Part of a small language model's weights: RMSNorm before each block, no biases in attention or MLP.
MLP neurons of a small language model. Each row is named by its layer, matrix (gate and up: input weights) and neuron, and shows model dimensions 0-159. Each number is 128 + 32 x the weight over its row's rms, rounded and kept within 0 to 255. Numbers have three digits each. A neuron's up and down rows have the sign that makes its largest values positive.
A block is one neuron, or neurons of one layer that tend to fire together. Before each block is what it responds to, as a language model described it from the Wikipedia text at the highest values.

Description: Temporal connectives, "per" fragments
L6.gate52:116171146137163140132103087108158131051119115121127117073100107153155131145113215177060127139150146123146137163092100109176102169122149133235116154103156161145157108078134158131191119116102138089113101122160068139112187115150123130231109107161080184086119162146101114075153099164145125127136079151127095154167121092115202112123143162070148128118164129105121168116113161083108084144162129152098155179132103160127122170152151075136095117138204117084104121139163133106118137172101131
L6.up52:107115144162059101118098107130125172035112124101176171175127093128090114170127175144108182138157157094190138144169144118053116165095136109140089145144084116120056134125130120185175080132147105169168140137114123144167103182135130143138121116129139110099154079141123113150181109093116130083108122127094054160079166134151088110170123118124148114184139179149118146152087107065118153144143182111134153168135123167151141113131153169118138168131164158077185123149128131182132104144154119
L6.gate129:121173169134103102079152138168063150145120150137144125122080064118099159201150101148178058138091115118147183176173114103133183152140112115106151122087130151192134161096129139135173161149136182086087090165143130154186195110122083133133133124111129150103138090076160109159136198107106131205084068173125122100157169191183112128083125159154085109175157111102121112120101182111148144114085122144068076102157150140106162169162142144132129081112159115117143210136115177124124171072157117
L6.up129:133118099096145127169154173162150180159103116112115098124106126163087159158164137066082150147111152072137098120152071128137093134146168157137131109124056099095162141085157124098097084127171103061122108122121133147135135103149114097102162130111109190178154088116089083168182143143120124162100053108083099111195139141177117147183176102116116146172181102122112120165129142076125134124068128143118132204137124097104088146175186157148178179093093131102071094114114147124161144110092161
L6.gate173:190154137129101152116165172143180140132147110127146169134110091137081127127185137148130109078152137152161160063079152095139093150137129177122162110099141129108087213138150117083084137139140153160096086159112133136138110098136147113093174144145152112067166121147113097115152091105105155142180123121114141103151098104150130136075165197113179121122134136134141163122148168176131116165121194112150137123122090135102133166110178110165153076151116103150168077098120167169110122136089115
L6.up173:124162112087157159146151088119060129108154161162157134123154149085119120139153097088099094117170133120143158162102109136182115113173138129144126093131098125210136158083117104124115109109105151102103128091131168148146178122139135156107126117063157061155071086154145129141112166121217121141131136154114089109090174168151131134113145141133079100113180131136100157101113075100145098085126156165127098109089079098146100119170134146196127146128106157109169159131206095113166119114061155
L6.gate467:107111146126111118151121070140135137117183111097140175107187146091132127146109166152156148159151142134147126147109114110118171116117110137107119119122048133143110107093087107114195137155134123115135062139187115095143184153148109159154172126122131123152069124168105091186119196112114114124122101146121087098144149128171157092150155133099169092139122124105172158107106106127101173183139169160133061165146123141099113138114133110106088133120121115145109171144086147123167148148088109
L6.up467:120136103159119126128185115110167145073096058136136162147165133133114137142138147105183144109136063117121085147108141135144105169117147150145134132104132125138102114116105105144175168125150188165137061057163120123076154144168158137138137158169096111121233158068115121125176158085135048115102128108116105139104166190140092096067132114076164159159139091109168145084078124143134123134103160118092116142177132201087177189094142188198154167093097139079143150122106115116136130103112061

Description: Place and date introducers
L3.gate3:089134137112092124145130104116150144143106126151142108147138179151114173142128125094090173181101102143152170101111117142095085165130086097116047113170089141135157120123128114104086124114097148094123141120100147142087084156110089192120082154122124142187104161109084155173100109158136119140136104144151109094122113133076115140096175073110124144078136119141108128173149159145136094104107120140147092108187093147158125056163130101126151055169121093090136126121125138149129106117098095
L3.up3:132086115169149143165159165175126075106164133131128089142116156120109112093136107159120155119137073144122210135150087116130111127133125085133103078133068095143121173115116137083094154144110140131118215140109154136094159135115109128112076113190098188196068083126079138166131162133077106141137151097113177182117130124131189181136105072155112136101190124060105158095097171069128158116132131183147075156111119159180144142148136153143188110149091108039146077096156111113155131110116111
L3.gate237:140214090122130117086122120153166132170114144145108111144125161160141133118189107138144118153134070110113086163174112111168140137138184138142113177157089112185146094117072121151125056146127092049092190144119122146112119059130064167121147135105116155123099125105119128141148141101113160156152112179093118141150133161065085151112137078191091120125122142130087143125108103130145122051186137147139149128152037131082130100110125086168070128157141163137183126129078116147182108183130069
L3.up237:090162128126152137118124096140122152141118062094157103139064126130151146123155184111143109100109097074156122092192143200121144150098142161123119098071057126103083135118122129131077119136146173081086152139101097109086112101140120188105171137106087132165094081163113151187042097069087155107150160089149135124176149161111166157071165172109101076131164139088138132126059163206104117118163154132088196101129065108128165158149143156114158101123090146124132120163122104124169063130139079

Description: Date-preceding prepositions
L13.gate59:148119169085134109116087115175160138157151115172114094143107171169080126135158102141117144100128090082150157137105114105127109175109095112133148105173134019140139088155106155081109210140098147144110117144125068088120108129082141181120140092153118128155060137105159141091132103158167179053140121092081142116120109102181104155083165164140169160118126079137079161102169151183096111117117156091132106077070134113189097146138118167166084092167088105135178145104094154081128149152029099
L13.up59:126133146116149141158120134135136163166148122148193110154106135120090066235096085127125135141128108109105148139129132119072135171122106130173139129171130123087105095168147119066166152097133133175113123138135134076165135063188105221146161091138073082105114171110097173123144116180120104077144126071138158120120169162146084079127189142144212170177106147129139124115139130137098055092109129121097118115152096118083104110145178145132135091127108142130116245076126094137118115105127127
L13.gate60:132106107109099143123105135101083141117155163113155175133167137122057146112099142133140155068135123136109087138109126173163128153129038128154108122093066099171100114100121165136165106171124131166186045143152158115138178145141117119111119136120075116117102119119130122158104138123172163099123089117073112168103123103134129161138101165144127104145144103136099083110155084101114102186191118119133106140147111121101139142121154136124153105124151091096120142168130142119142094139095133
L13.up60:136218066099111088156107166098124083111085084158099142081124149143112111104097117197166130125148121154114137097129097120142108151100130107135124160124168101162097109137126101187122133108144119173167134117159166109152071112113136120174134165160124087071088193120112120156160115153161119101137179128175047143137050165128082198190149180132127072142118119066091170093129068097104112178100131180153085134104096105202119157106133198082179107100109122117194108139146128174175172095101121
L13.gate347:156092135081092068169058047066117153094167106112072128096135197148115168127184198131153098136080121127162073127149190095169126126184115154111141131090120106118136107146167160122104124112110109074135145135100148147146121167082171109145166173158116099137091113189142117142164098084095179126114122158074128119062095083124175112078157167158072149138082125157160133080100195126123171061140104133111148110129101132160132164161116151109092070150116118112114122157187114108112140120122172
L13.up347:123167157173107150127144103077121136088164157131133153142095139168146072178192169139112085123178153152166189163137098080166121153178131131100142179129119158145138207199109145149146074082121181099143121163105110202107083121143097210075155129144127117170132095127146161105202153067188151165109060099148147114143128147129146079120131089198123177084109154173144164169159152105104162127157140115145095080142126128127127091139152110105158096135118124153159096178128114151099126125112172
L13.gate490:174202123150114128129116151175136148150144158089125134143103146142109097118146085124103138119127119101127122118147118102113097100125077168092076136137156112104164094157142175083133053145145100162150157121126118114129133087104151141133118169076119139110081137153124161095174074129101115104110085116148082125105106129125140165118194130082079155101178135170132126094142092137147099075124120138134170192123028097143149188077173125130139034063124082136153096110087100151155084143159079
L13.up490:083138066082132119111155119152119175123160140169165152121143129152150111137122114131133111121184141120166083183083092118195128156115073140136171140169148094162122143082131068172062101182140130083120123097113112122108177086120093124208147141133093157089063131196169165120111096160131122168137138078117166122134111137099145103156167093122183128130108194115169139118123154209092122171115120154093177151135130170175131102159151163163097107110177138141126116142079071133180139112143082
L13.gate575:124118172136104161144177057126115139121113174173099166168168145120092122071184093096107136094154115098132166113129160143122134137122080085123120143161127127102107122151085162132129141133121197156142131102110097104136090115129120169130115128177114112136121150128140136109126107195144120078097150141124138151096115146159178120130137093086102113149114139099167214136099130067088089179113186173120140151155072078164128113091100123084123116128140091117072145157144048106141127083068090
L13.up575:122163156099134049134107077130102173144131156140169091131119163147175135104077135115175136179130091157094147181090115089139137139052165104148113126198142171066133141128134168141100145158112069038125127137126121133139122128107113185148154072167163135143068168148135133130144101101126114099111088167114051097191105124077145129085131099144140114085128141143120134076080169105154139120157121117121192133145124120133166127128116132086145112098125138068158141121179117145140120084123123
L13.gate635:163167147068046095083060132094190139090151096098124128147128147191113144149118100165146162130211116143056116144119108064141141115165114121149108108128146076123147111105108134056122155142118106134139127120140090126068096172152190112130149089163165156078106153152159131079173115149131171105161120111162091109132148116105156108159138099117197137107100128155086162088059124133152147136076123096123125151116146125151123123094093089168110150171125103132144156140148102171133116176121073
L13.up635:116141168124092145135109075093146164100130112149106137105115160146092177142164133154098165124096132067129143197108156121079114160118196122130062195118171121120142135153120122109094095136157084089138109109139162142145078084168139142157190091152091102115082165104102125120180148111152168149104178071154095121134143149125105144139167160088176150124134128165158140111031178098085125095099154134094109119120109146117110139109101153137115165161133058169110186134179183158117100163181181
L13.gate733:083093117120197144196106099158154159143027102126159137055084127194130101100135102129133147133151103136152099091174130181134089175102039079070157113134169091107108077180152162092087140204105128126112124105086115121081097111086116158097151113194180107126124134153142104112158078162111080149143057106173115068165147110135098140143157107087177085141101107159083098137093149182089147126128163198101112128142071097155135153177163111132112122135117154140090150097153124117132152072144129
L13.up733:138089107157139076109088149137157188122079075071105132126126151145193131119122122131133128071141105092088160152122134104088101090142113185161160114101141081127178123127117150123124102152191146017076101152125102124061167130137153102125142161100051120170170117092095129066185141148150179073069135161101163085132101157128101148081151103066128117125171125134104139080084043132109132147132125120065177162070174163145100146156114118112150138114113147146097091161094133160126166088058064
L13.gate771:150174129123072191115167133151147105099155136012115115200145134136163143123158156150136055102149108074077107147152146113146076141093139132138153122134186136106169118177167154134163146197097173129169086091100169051115178150093164120096120173137135084159132134146152113088123079183176118070171146113159103113120137085103127159145130180119156104114156173157095147158069091122098117175106173167112108160129108109170155140137145089156160097102124161130134163140085124186133068099111128
L13.up771:089133099125102138140117187098118169083134134169110123107151186133123144152207098157123151124097121128120100169098163081076089109157163147134165131121107117151181100103161128103124130119093153148183143054089154111124103128154158082147117176090137119056140085138065146123138147059093213101140089091139091137084135167085191113113083139080157141136110138107125145188136128169164124081113162157134117143073160132148124202148136097103155103149118229106122187105125152195075131203137141

Description: Time-expression lead-ins
L13.gate30:080134126109118146146130156126141106031154182082093090141135145159118126170166137127120182091130110177156188155093090162106099162075108126145162156142167111116152096144144192128143142084081126153034163120133158152154121169166147106104076148155077119127126162141154109161133193147105108044079163186125094116153108119170147127181140183101148179134146104159159170121132143147123135096065162149117127107132174180131112116128160103104124119139129114164081099127128148118167077157160104
L13.up30:121144119161108116134150121160101112067116161124087114104115099151142163149188099198148147145103077134208113128139108081149113132174044159131169101167112115157130111167156095182121115157160152180123126103154160124131108091145158129088106117090137073117115189183182089127143105128141109100182118168119096141166182123080097087196180158131092114151140108171154170101149180134180093075065134114149140109116140099150155157053095075132171137120176211232125109182094137158152133181152165
L13.gate197:115175147114089152122093114149144190091109175094189142106096082113102117193118103167091088149147193102146099153122141143122083162144103131110182158082142147119135055143159161112086122145104168128098077091088089111143135083148157148147121144123121139101102098147175164117116072098197135165170120091071117090156138113110153150069109123064132115185167130132117117115058150144147075113122117143128105128128132152125137148091151109162086132129105154184047116121119123158179135136090120
L13.up197:140143118145113128182111102157128100135165071120168102106135129119091174152124107164138073104196130136146166086119142118167125103130087156154111147175152098148187142096171106131078093073097090147097180138037079169105148105147146094122159118180126089120119117138139147089100102160113147120102097093137127073085122077142152159106193116086148132141164090088164164130145137081129127135123099113108164143084155109172094114126161161094089142085170088104105088121112145122158085113094080
L13.gate266:141162123089139111132091154143086125112122122083171117166084153168101154062152113143111110074144086190123088132139166093081171149128076138123104156191112189132124119107142158120199117118108107134176089053159115169106125137115172156117134171125163157156176144189137127138140125123128134095095138151095176119113191162111148137177172104158150094163126140178138157152117128129108198153183134184148112147098092067139062132144075139121063135091131153099110150149145083121118108210154072
L13.up266:059096136171089145135150117090124143056095166143091100143194118143134201089155108115112095150147120157110082129091104130113155126153145162109164167107136152115130158123140164066194162142138116151063124119079048173164142071138139134125131146161051210120127125149122137157140189125168082150139144047167084103110133176102114213180073123134135081171106111097149139164084094091073167101140120188147102080095151111114107124098156180129089148131126152184151163125180107153056133165194139
L13.gate412:079191145095082131110130089101091197114115168129124069139192178145132113176134109155104119101110100143131132118107147115196159160156086131127152129159124156155110143174151117135122181086158191149141141080167080133154076073143184094084115079113117153098120116137127109093139127136128169085078176143087101158167159152121148126150127096105099147121096117162126148127159112100134171171152123146159123094128141192140188129119151144149193124176113185150084166127107156112113101121090088
L13.up412:112095177133168175143131193104156183130120131148130136104118152195084079166147096124129117125156110180167209061121171140080103138103097150139067169127158098128161170098072133184103062134122146174099129104108140132149087101092124134143108138098157100052151130197082157110152098108172107074148120139098119139120174166144084118139180130157184098165117175122150150146103108184107106088152148102131079135094076134152098182151128146173100129124157151157152090198139160152134107199107058
L13.gate432:105153156132142109109102133126096149060166132112092113135134087098075163167187136145142111077155160141163080143132130071093126116157118158170090178105194128099111065155104110101144135145118206160094055122145095100073089150158116173123114122169107107140137122159128080133136062133117157060108130107101100138151063158121175140118134165137140170160087152162138159118133119075084125178085166157114129052095136087152158102134092151184162157111128158137127168126135109131141120141082120
L13.up432:123157141185139142107081120167097154112163179158141090112133094103140089203137222152132123123165115091109085186128112112111172121198088112120166107084142126155141132169143083167164140157092131168161116108116146068065144098135192136119175147163148107123137135138146124106076152105113087099127171172067191045113125180112087106142135087135162100119137167151165155127122163086126136125087195079181126131125105114112147133103096041173158171160158133175176155149126115209165193154100114
L13.gate645:049196140144172193054134132133111172043195128100102167064178131112145127209156162141113143171138138160144101126099138119123125087116087101079110145178125086147096096110146145136136171182129165095129112160080073115172159124095183088179098121156147130103132090155121127172137091110130088156140134121115100098112184167158087167101092156139118105127116118098088127175118173097118135102130147156120122073119159133109153107101120119081148133137153082163117191153097142128172090186123073
L13.up645:076152103106123118066098106075159142121157131079122085162103145213145124119108125163099065137119093118099076160085160136175143123132143154169145117106137165116160180119116138071168172136114154158091066062060119121120143133192196084121101132178125144176099145199097114151176148144130099139090113112111171184109155145192147115118149094218169163166157122102101116146082164142079074121131185160125160140129109135171136142116172127095130104169167108163108190117156119156220134165149136
L13.gate794:097144119120130184094092155200169182121083153151194171082126086169129164116187053138128107165131125107144124137085096124148128118170123133116189106078133111158171098145135120090099133161098178120093129114131068112115102143159144193149184177135131154110083112116136090162124128155147105145054164076114132128160095124131124101120154137127142127120146157140125130137106192121126040155146155167138185142076170149123118140190104106152113206163138145119139110182094120175161149139124111
L13.up794:097198062190082136147158117133148078135188117086179122077087124117150116106147156207055065164145124112124154124112148144157162159146128119110142125188119122154147117143157167117092114121131137121150123131105141175154171098089123083086151171143129092122110081142138131120142076073096134140155025165131112092167112112122238163070107105111173146104174091119135114169111139174091112136136085121125112118131118137152150146087133131146130144137103078072105083167126188079119106128110132
L13.gate801:162115034157095094137118100127145177148151150150098100184122136086126127144162082108179091150059132170136086152109146097169136126191139112127098131128156179090160086133162196108115088075097136102120138105124093155113131097094089124143072127159132175123162121087172116121136159078137141152095108150094115107074114137128163122090196116143140109173073083187085197124122143184111180058123160094121122123145131098163113136085123155137153172162128101136100116199099123144081149134148128
L13.up801:154089130139080096110145183101133138156115148148133144201134148128116117106153107087082072155086075166150115103094188085183124101129109129128133182133135149170146083075147215136137151079119121105122102165084111109127115070091093124151172137171138178135115072110167158134132145058183158108082136170158149083134137129114132117109152106136187131178154165136110115117094128113095084103126127140132121152168096087148096187067115132182154146093078115121129149149083127048081113116117126

Description: Slot before dates or years
L6.gate83:116188130089155136150170141139075140213138148128139166110107131119083055146165086112110133165124106140162087160112158086215130139120094150063117123101120110106163086101118115125139093163129131126099101168137158091138110125177144130137115136110134106092098112115120182140110103099123172089174130116104135109081123128143078092114154129177098089146153121137108055102105160189121106114094161163088084198126118094138103183161015058129126112130101142152106135141096102108158113157109042
L6.up83:174137107072202150158106080150119160151155166123096145160138139119153157168119158100211084127152167148138119116151192094103065150131141111148171134110120119179190221168076159160116150197088146090089122073121139103124116126118143109165035152125154165135097115117154107111122111145104181134125122155102125113102114116184187159119129123238091103155161127127127102143084141152149152095143161163152163170137084115125126147127099039137125123169140219117129130106142131112166076155159057
L6.gate234:149113119157130088176111127187120113153123125174132113148156124104108149103093116148070173103124109066122146193097104071124160121130112063122141107114152135145156093092085156130154145180144175118102055123137111101122100125121133084104110133137145152111133088113127105135122143153107150153108103158158161162145156104113125142139082141102145110149128146119111134139107121124156064094165117118087145149157157157123070058108117074173120061153058119151126143102179200106102133127135129
L6.up234:132163092205137111170141170141147114113125129168124146140139122093146096135110124125150146128122080142119133136112155078119137142178152110162115132199121213105150139089121147112118144187092147119139000147114086117032088138141135099110161115162133198147093118120126072131133161081139190155164097082096104145143172115147090177153088133130098103119125149073162122125095099125134131183134087103125162111134111182103105085101128151140081074093148103139154125133127138168098141125138138
L6.gate385:137163107081087081151138079154117166157159113166089088171109111070112123139101084118119130119057134159172116115161090127147138153144121124092185171126133175178173145116093181045098081171185132095114132119151102115132100147172120109068101110100142135147114143152085091121107123134108148122128119167132099097111154113082143101163137100085141118164132124169072159109162103127097068101125143176168088103162153131163051161129167128178174068174114108135076183190097131094113138113154109
L6.up385:101130086130146120102118164192159106151140098192140082128150118142120094148108079130127123123110172168155139089090183199117148094094161212161134132099130136072142146170161136155144111100094101112178130161079106060134089181144112166140108122114095106068105094151105101099146100143153102159123132154135147108145133158163128119136126119130200093162109141137065145143163148150096138087192147122152174091145109169144127142135125113166210119166154148158122129105113173110147073126133099
L6.gate401:119161179141113104140125149116094164115121188120121138103132133116152191166142093092093118098162097086175051163140155143186115145135101162071068134129107161125113108139165131171115130167196124146052090140127116095136105100100108137129128095162177234175071109098136114153140074125124114126133182121085121132125134109114118119149153128106158111168145100165103187149168180140104153129168109108109139140111085120135124200123108076115114149092168147167087134131179135119147111116158106
L6.up401:077137125090092109120089144166122139081088165130094131087113121136156107158109096191127103113191068143164119141123149162146127093102133099096108157171136167117171154179141111166112124120106113173097103089145131120066124091138193144142116121060112180084132122150170116105123128124150168066183132143144115134109122120140131098163172131152113142139104154169134158127085111098161100145180074121132153150110128184169143106099097041102149135129128171171126156145156103142192098161067081

Description: Alternate-name introducers
L6.gate253:130153125151127118121136129124082136146102145119104084078117125046125120140150091181112170107109109134118118170096062044149144176070127085126148056143154187094134074099093112140125094195104089119128083136180202102172069132120060143128135143149120087076130146178112094081124126118179131106107125142072194120157107133150117149085160143082107175082094151119180140160112091185102126136135140120178152129140153160177140090164169139134087126147141142174147157094110209114104116133172158
L6.up253:129124088144161111122149152092176107093125104165140118103149141172135110118129155129107149108140129117147100098124121103157140124181196158096198096117186088079075110132080138121104166102203147121128146113174157139196115140114162129080130141180092182101104126176089128159176170207135217192181090093103134103119115173118157153117151079177161161158145104136166124146133137152126106163121121184177041141090064118152064131130132114134158119127140138109098148148123120128130128150070148
L6.gate290:175095205151130122149125127115094142215142135111125127131146125107103090111159145081154107105135112117119189145094153136135159109156131098177123055129155136161127112183127070143130106119130123076091108158120177122138058119128132122095175131167114098125120170133148110104128104177143140107139134148092129146140119127147093084125129087186145099089167103138126098116136115132160140084105132112079108141095119081129075093053158142072129106107130108101113187140094168093111069154132084
L6.up290:107161169101096137127200080152124143114108157133115087119098105180079057107161142120099185122143113107144138114145140113095170136136132135128171118122114095117144147212159156106093162148138130121155099106158119115113159147126157144154109093109131139145170194105104181175090150153163172123134097128136139106134094132188158126118116163123141138150103092155091101213152162136114120159120156190163130128123121185077125152175129061136179105155149111169138101132140191122061117109099160
L6.gate380:144122062093138120092139150121167111160197132130120148161124096164121109113171120106104162145121158152162154151148083115127140101120117088121132093174112202086122118160120096138116146112088108046163078115119160114130126153148154074108109047095157092118092140122055120154117198132083183076208083130114120149156133142152150095112176182120101139185144131148123128095113121135147136095110117132162018143138137124149114075186145102125160118099146067084127121184145174163101135135140091
L6.up380:109175159074096120123152125110127132128138178132063106109151177109127070161076104157166221101059162107114136176087077115070140115125130117140105159166103143081161171158121094179109093137110089103164136114158099065104111098141072195164189140108193095112124108106110146071146123122120109137128111132162135117154084160078155135120098105115082154126122162128124121112162137158140174135097124133138137146105061155110102070103113110114124073121163146140160182146096148176159134107174153
L6.gate508:169101149126150125112146104089118105172107123149139068142111151098113115109070119152105165117149140129089165115138085138094162128109132119136139077109141162155105136092115118120144117195180108089133120135162152178127075101131146135046109135152133091056106141158116090134125161179094163159086068143100168128192101110043108214088109091116165159151127133061090130159166085117124057086168197183123152163132135157122089076160097151130179154118127103134113163102131127089144165086084153
L6.up508:129139159100147124200158130149106114166095138062129147152089140106140120139149133126085144119073119125163091100104109116125155130048137156154138092120133200128130090145133132191134079123071113109170080125108127153127191099070130168047139197131167119111092134143086134122145171123119115174090064114124170137173119120088097177094135132089068169146158167080143104073101182179086104097160109141133153139108088122097137147159179152086196142123160172160164083117134192100097160140130145

Description: Time-span prepositions
L3.gate514:160163121183093085202088161108120096108118106145181168101107121148076133131149163092204113135076189102165148104172169079106096159169080154130145118120111092129092121174076127160060189135132158114151156118136105132139141103125153154199154132084177118092131128106123083079158184204128098072089136156178076030098130191139174109110121098131083099080062101087109122176143144127127141191082142131133145148153117115139165129181159112142146153184119149125163115153198124153036146086132128
L3.up514:141158140135100093105113099127148108074100149172096122137141129172127110159108104119135131154132189073142112153124098078100107134119100214093102128160082187115101150156143144107089125133115146091073151173151102167129099133151125130122144096106166117144138139103123064178127156139114074118078137148227105084115112113131131148107135162132127161070111166147152166144139133123060113060114131116144066145154049140150077152118161069164110088110113118140167126131147127070163165159096178
L3.gate590:136085112191097103157141110060172175127124160080118159157097148166136178130157141154133137125217178125117108171109117106155061187129060099169096075110159102166112185154103122163130146162060078155147096136107126152087158113131147126120098068067141085124074151131183132185182136113138088136102144092154091063087135135095121157138155089128144202087112134091082152086102135135090166112109193106161176164149097184114128098096133106098113120156177097136131130140090088136076148158112116
L3.up590:118132127190136148146116116077166136180155180133167118160134167152064145125165138165126157066164156104126098147080141144107078153135140110125149089085180095128057160141162113062117123157131157197087146129138089125108082118117135122115099155138087136161109142179121111104120120159124135151064161144169139150059111120124127091122124104148184119113107154112099118128126082123150062114147140158211213143144109136165114102031102151135126147089184086101129103121108127097148192121131177

Description: Slot before restated referent
L13.gate69:138155152121147110195070116087135164089147207136110141178131159122090099167173115142097135128135135094193109168155144142127095114145164125155199163148129138138148143166187090072112090120123112113047124130137121079125114118126120090113135159139116167122163144105139079115148083145075094054093112186120116128167147153160145093132124130095145136090148085125186123089116097061166149138113143102134143122147155142122197147079112092184112163081168087134171084129056153144152081130151102
L13.up69:109165151110167141097155054132128135130155091097137145147114104132084190155117134082130117127152135098162059162137150163136074183129123104079094146169117090129116106129136192072179084130130148092146089086145118121129195135123103153098120151187145117142146078127183192161047118043130156125203135149142118146110130087171111189075113138124139110088145084123046184127129071126136126170186120125151107103106119174132107107159101170088101071214136117138062113085127127087150100091140187
L13.gate89:085138104067117085148051097087152166128121102100120157165118124128116134105116091158084107123159130119152155177131101086090057118129112078141119149111194120154085081098186156133108142113109122074148126137094145104112154154119087122109164164130139157117119091162143133169076104193074151134141083120089101090032106111111135109117162148102106095084120143122151167107101120162115196126174115132088133174141139159112123222148125157103100119096113083171145162102163123139157115162161077
L13.up89:072174135177157062143069115188145187146118126107112164166126123182194149147155064182117100159129151104147088185173141112124095080066134139103146168121148112107113092143100142162102132122102166125091137189126116086094116104132133156095140155117123157116085120150093216094147109128160121143137068089126095161071103124133096146064172105117165133158104104088169168117081094219144116079152123148116155126107143137145109115097139057154182117148083069091111222101127104158153113145098186
L13.gate104:184128166082103148197124094113144105124095153147134108165119143125102130163139124185159123168086121136124155163168161188126214153152150090110165119134079139155104114144123120118127121153132120142108128145128115118164125143136214146132089160161135147197107086175121140088173123108186091108211109133099050115074094127077138172074136135162120116162110138108072166141123083139142068131099191177072111112171097129101145128132143150132080113105105138128053163110116105163130117059148155
L13.up104:033171144098123151185162073120090126116114148145159177157151126167060159122163137141144131087164117087158085120165140144102162076111147104110106113128103165115155125155165126093127119156079184096168152121111134080187168120140088181090110150128115082163120152187125151103112163106151068108176115139103155122067096120151098153117147145142176091117077130142111170133149193169172171086100130111106132142114128116184088177080092153108101071093096152098052207156179159134132195142154144
L13.gate136:081129160163101156118112119047094125131067159138144123138111112112128110130137141145125183180108137115143124124049077120109174163128096138142089114115098140101098056109092079138095106179177104153104177154103132099099095186126059132129149102127117124146090110123144147135134120112178156140188132092138160155172148127205183158115098124086108118110088098125138199168097156123135073114112134075155123087111100143143135126177096141159119085155177122143159095155081199161120108147122124
L13.up136:148153195119080129166122193191131123165134141109147139123188153093138112164128126129140153126050105164100187158114126154163154056183089121154077066126125157116118140131115131121144177011119118126145137080153116134129130208136118162181135106111144135124122169164127090105111113154097132140111098103093188100138142105187081074094048144156138159123095156214140179167118091148137151104127112138102176125127120142141138116187173134150149115118100137221170146120114139138087142112080141
L13.gate440:140118192104092128153125155131132089122085106160121112074169156131149163138114127179059101150128102127171074128121151092112132155070085105118112095134107126157132094113059139143160179139131133152199092121197108180214104059111163146133145159138100113070173105198122142118099157168092142186142156163084125100134153137203107153113160171138061172124127155151173112177130186108071122163159126104117125113173137099072129154091124133125184122125183137151092111096103157141091086108107132
L13.up440:129105120165144071125184140111139195186104144207150149075112105104161143147132129112082142121137142113143072168119097146134156126117084092194136074171114109130101120151135121160124195161123145074189137177151179146134138106074146123084129134125124161098077119174124142106160111118121118100106081165156093109130106142191138106090116129051154107070137133064142131139093152210184131148150093159181143139110084121175092157139145150185153154122129109139095066069120136141170131080163156
L13.gate473:075131136104081106159113090071107142084167135089104147153132136116093111142124077155112109125127142143113153133186114096145169171196132150101152133156127126138119146150129141108185127125135088164100124125158059119158105177123124118098136108211127151157124122142089136112127116057071109180204130188104151156122122188130105151103133231130155166088120106127111108181078114088136159044093141084144137087150140115137142176134119123093102157173189084109063178093109095140133130091129131
L13.up473:084138179069096093156112058162150148079173137080127125140078153197150147158132175136163105128138085081096119121148163144075159114152102180145117140135122170115140135157140157122159109116097124148108139112102200092175113132117154129124073207152130124193061089128095083125123120127096106134184145175125144125068105133130108117146124088125061170100107191140137175162176077164140194098158086155090103138120126148144137196130093097137135107146122174131027120118177133191108072072189112
L13.gate661:147186149127029109113124123146113116104141100152139134182150204121109094153176143172095167136090143136136120147114174084165169080215095178099120108135095132145168121097148156094112097139127159134155150105135104157116107153140111126105085099137098117075127129143132136125042102070093143141168110144109161148164099091135134168108137103123095164138092105175093175127115138141141161060173130109133111168146142167104195117118137119148107103140114047149095109073154105163073075118142158
L13.up661:082137054096109124161142086120186133155098160106179128106160145135166147114145163175114132112162103155086145098082154153131170170121164144154114097168155163211137110139142145160133115133071158096123167137167140143160133109139103191104089192152119117176148137111126087116148112110052128064205147154141119078068112032118093163062156151107156145128131151141096123139181117093160119125165076105126162101139108137152138167088109093148105168086133164094129132058120175125092125108143117
L13.gate741:096105130125086069127083094061141128166148146089098153181138150144054124157123039138134128157088116104125160162126143143133145135118118125144085131157159113173077121129121164117140170142116208091104163150162106143147069062149157158085134104130119144115146115115165165170123075151110146131078071134198071151142136093129112159079158165175126166156105134137089210116108148142145106098139096153135174125131145050095156116147121162078121145079103146071121134136111127041097116068145173
L13.up741:135144152151143129151171121159110094159190119150155172100089187133149141166104154192136149174181084060153205091127157097118151132200092108143069126185118106202131099207148158092120149150178113183132084160100095110151101118174174095130076068204188134151143112162146140067111131146134108160166113134123127111173113063108109174153146118133160177116158156129076185139139127127163084116126104134078136126150102086099126149120105135138106107157174130124092146037141117141109133137054126